{"norm": "rmsnorm", "qk_norm": false, "bias": "none", "lr_head": 0.00707, "steps": 8148}
MLP neurons of a small language model. Each row is named by its layer, matrix (down: output weights) and neuron, and shows model dimensions 128-255. Each number is 128 + 32 x the weight over its row's rms, rounded and kept within 0 to 255. Numbers have three digits each. A neuron's up and down rows have the sign that makes its largest values positive.
After each neuron's rows is what it responds to, as a language model described it from the Wikipedia text at the highest values.

L2.down595:087121077140171143170119101054162148130143142144098089083148096148140133156133155145179053132136112169098160145089081126136092123132119137147125109151116076115131185094147154092111089169083116103083161094141178120083163179136173125213144092110139200150119102169172128156126104170085100109119147113151083158130079122141153134130141151132100102115107112153134139139173105077140117144166
Word-final noun pieces

L3.down621:098117125124117094082098153142140100111167154124149183154096127172192109148096117165124125135078110078111135143168103080221150115100132147095145170128107097112112123095123117117111122084158132156156111104136117106112141141087054094116170080091094075144126174130193121100136113148122208135101129081138119111111122129140108119137128140138093092108143107108152151176091090151164154115106
Mid-word subword continuations

L3.down524:160163156194107097131112148190120171124118172120111072131176119085137132125093140138121142126129127101179092074124142121137101168071134067081177116084147144139153210120100108104176083147108158159117178092131088104157113147178143098144174105121164169107128104140151139151140150116097145152087122177188107152148139117142169152148145197165121076091087125121149103097137106151181122123120
Determiner before a distinction

L2.down265:128150147138149150122100124018101106162111087177178112113133170102149110172135128057203117164141105183120130172145151120097139079113144089119194118100203147112131152180134140106134104075147114106123130173139109145150138120177079123180139153099158085140178136149156156129122166143111104153067052100141172112090155152111129112066101172117045101142132157144114129087125135038114163128111
Table row-start cells

L2.down15:149103090125192158128136158160152142093129159197120142148132162113148149142084150159104119071118162120171199083153122131165105112092128112144171140187110094137095143145119140110073094117115200105149122118143169160188098120157126142119182118164173126154155134147151116121090164103107131119099127141120196100127117107134114173103158115213181185127162148165141168089084112150159125128099
Final digit of years

L2.down253:112085088154104124128069071134117133095160146104162110141115109120141110122141061067126075153130131145143084083153120055132157143149145154121182115095087194049094120137139201103179138125158105121129131148107114090184153129135123146154074133059101141159113148127142126182102149133151087131176130132065154123122128163172050107127139142121079106136150140119142125153145107139147121146091
Mid-word continuation pieces

L3.down447:138109156144162130098144126153139138110087142197150099104101049101090153150105109119149200097096127085125131066129105107141062100152070097136126167116077098125143132136148146121083167121098078145120112187149155106122078096129119168067243145116104090114115113164122077153094116124125169112088146144128163117153135144100109101130169110104128101096155051150137104146119132149106136098129
Section heading closers

L2.down557:147157113143087103184082134074051106104079099093153075144121175127183151171137151090170125114138130084130136124118125128149149108131164161128070143114093100147121096103148138124090158128152085148155134080093154145104063131163184101090148124160090085119092109076156146099068143140159085166146111103138154162111124130151125140052163120157103081124086110171099094165144158078142178155163
Row-start table delimiters

L2.down369:203155160113149137158118116169157074118107115147175113105108092067151164096122122124125094139080206114159133157190115138126132120139174037086114100124104106142135163136168161134167191157187087104150093098113080153075168199114092093113105139137156190126102134093115164102154112123104131124137140115145143135111104127143121147149132149098118197080094076125121133082090162196180104102115
Mid-name fragments, heading closers

L3.down397:108140126121165131083116111145109180114183099105113093127125109061118119136120109163078169122112170090161183138062143119114113152157190155114117140156103075099123159088126136061149085180137091102125198131089141116129195084163127124106145161128128111104132059068186142158128150102161090099137136151116164161140162125177143124124114088080142102072170093143124067128192129108063175147163
Structured-text fragments and digits

L3.down164:107160090134186142145154119112122122104175159120087099120111143174223105090126027099097125078162069148126128083131093129113185153076143131100169136147114089127115135170108129113170129094118176189182091201160115131106135145173114108157125196120093122129100205140094138070100117068117200109104118115072144102096140129084156094141149130145116122176090086106147109096139109111139089119119
Word-final subword completions

L3.down160:128103102120049124130189056172141092135099144096111085139147113129248114128129129163129154169099174102144175061213122062137118161115110138072134190121183122156113147134096132155086131170105166132105170093047070175066112089083126138148152079178094081206169138132139119117138094143106126130126114120116136119131151121159151115167168148140140099106143127139135184156066145126095103072190
Headings and mid-word pieces

L3.down96:141120145165117135180067130153065136144115123062155172103129118096101116138079143104160155150134157121110151114111091093140150202107074083142114145137097118113137154205150121111089059077165182114122091126137111108122093113164141184148064111138117133091120097113144101124096093121130116114075096152115163104103109137168120145144120063208187162064158193129096149128119098128148194171108
Year-closing tokens

L5.down133:197116166151171152162131131209120121138115127153110058075166172110141169147140091127144127144172124114130139117123120173138120184144193104088154106073158165094121119150134079176142134169144149104110118110104153139086143133114139100132230129147101160166139102086128098106129100133127133109127078083161098116118157148169079117126071108094091130155085119081145057134155174136161134137107
Word-final adjective pieces

L3.down199:114144129165135153153137077128142119143162117113103156174189134130090108160072108118222129101086083131136150110158166089070106166139134175096121112103121112092144098118140117148208108128178137107099128146141115057136143128088124124122073165167093154142183103154144116178181156174148112122151130191146097088096161172179116161197090136121060145132155121133135107147141172139158108111131
Section heading closers

L2.down477:147185116135082132105113099184107097091120109118113126075131112094168095122088128122117157085123162111203149124109097161137099102127137120075165142112080155149153086160112129084101119178110128079110107139050119140133064066110182122197126096116133107129116102116082112092214120109156088133108118130140175126151127109128168138129211056101106139074170144135129171156140116069112096145174
Mid-word vowel fragments

L3.down302:047133107140118154082082170118080082142146185137126153113110096146170102170096075125137152126118089171184125120113089099145133179107108137093142176170131138161073140057112146169106150101102103099126152151109116149088147164149170127138140164111098060115099141155084131126127106119162106088069132116112087046123169141067165139167127105103120136075132087103175127109162163150100101128111
Section heading closers

L5.down648:127165096158161162124149156146146140157139113128081094145107115099071162157138129145092151182150112210096127120115128120138142126150116133089111123114115151078113136084140167117134205097085151104080197171134116112077126180122147133089045161140133115118157094177154179106132218140143128172150138170099141117130074158082145117155108169100173200102156065109122104159098152123129158104111
Heading end markers

L5.down332:173127091115140172111144131107115104094152151123111109139105165147110116155090143119083133098200115125091121120152124156067181092115123122125083126092122127143135135114124170110114122132136140085161103087118107125157157143157118126134088107211209118134098138142090117151196164168171108116150126102181119102131075079081115091128061156101133111126101143088139177097131148138125134126108
Structural closing delimiters

L2.down365:114112125155081139160128126103096087093147165112167063154157114121107096181078108077110170121116074162124121104136075128122108146118137156166124140081125090095113156141147066106083115128134152117090175119119138122142108167068122159139052147128148129177148072116079093103138151180097124153184122145107107128150153156081081085138181107090086083188177168203146193083124078099127141151064
Word-completing pieces, heading marks

L2.down306:131149153147171146130168140121093184099115165132163138139151099085126110148088053153118114120136156108117142144078112114115091107069129110145132188147180110154115093073120141153154229132112080108174085079076126185103109146126166162144059214122148106138151156129137100087159044126136157132159096128186080139129153152058117092153095114182095152143139178146101077183117155101140140112112
Mid-word vowel fragments

L5.down9:195150110144110130129166164116099070123096148118188148108174123083184168110132162120123119160108108134127172129178092123097126168119111117124112183148146120053089124131079087075070163127120198104165120128143113138118109177129128127127183105143122111185094163188186130111111055182155115104117117176183104151151107134150104085093148164126144104133118114120124095107118143141208184120108
Final digits of numbers

L2.down694:167144153155137070084134183176074113158151143164149149110145084143138091082178138121115170149167086106141116078110154098117113120138062142111113096155128091075141175082145158120150079117138113154096149147172123163114105147132191188133129139134118143096115093149111084111128107166104124081111043124156142123169096137180115137138143172121120137125138147077137142148093154130134055062126
Possessive markers before nouns

L5.down98:158173104135167166130148169093148129109161198152141149122162113185087092132148180144146119121166162128097141101135077134094090144137136147082125144126132134147104140149194176170114112138134126107097124167076136114134151081116094134134139192130114151127104103074147091087168107168211122137107118140062093080111177103197129147144095090131137171112153052178164138104212113115097148162082
Section heading closers

L5.down170:145125133115134115091100102130155123052127048135158119156137106125120112150130122153145102140116164093068121149158110107123162111129140107189076140178104070192145182156098143113097133138090063157163150137146113113133094089163091124102180135123172073127135122152154141165058115115127151117154110146133148153190157088168135110100166126181155094130145123103117131127093112167221158165107
Mid-word proper-noun pieces

L2.down252:188136073071148074146073145098114098132114120182123107074118101140118144100180093092107054166126111105155084121135125139094123120137124159068054152109125130190159053142135162072139167115059131176149107127095123112089136164139117092111146080167215103090111152113103120135116144141106121132156119121171123226141148136147158140101128137083122103124063095175118124103114093071094170151169
Numeric digit tokens

L5.down282:128141142117131120117126146108157130102101187155153113174081142123151136164120148134133120115123113092120137141088120091081131194081093197122149135152162082087147121140143176132106100126079149136117161157068139149139094178151130139108081143189109086123097104179144148061117082092125142139136118115088121105151184099156098122157151102175095099103116152133132136088131128131127156191118
Word-initial split fragments

L3.down139:165090119109082071172170122089158143171162130148086148186175130173136097160061086163133110101144161118067105122148122122147136166153172096115156142005098065126142110153105145112134038120086162126178127129080111107111088138146130122103123106109177120075132120128127173151138112104146128160099129172102112133166152110134148110119084064099120168117121094129111149131155108161118133100104
Mid-word suffix pieces

L5.down458:128170115081151127131155125144039112169062125095146093133108116153103099081157091113190105176059103188107066130128136138142164068119112153135130139182113116126141137162113097108132114109138119091133122159133084187158174125076157130129168170156134183088100113141168178157159071159116142073106169153157161177144103125134140084118124066100047091144117147138163148128178093102148157164104
Mid-word subword fragments

L5.down173:088191122097090125136125165173125119116124138119152145105182093110126077107139133085091121185093135075151104098186154150074111127098117131102134085094148183092176099186141171090101039131113147127119158116138131136109136104067108145105185169130128074130127129050145138122119077117121145135153093106130126128164154118145134173124170133112135087181125050125162179062084110142090136163113
Line-start markup, word continuations

L2.down552:119181186206192142196083103145078148148121135152110115092136122220140173148139144084135137102142099145092191082107069158124080079134123108112116185176121106130161158174110128128167137147121117106113138114103152074136120119124149135163076152081104114092223133137085100104155133184112126106144098099120100075138161172137115038122109140131148142162166087120110145152160101163108083130076
Closing span delimiters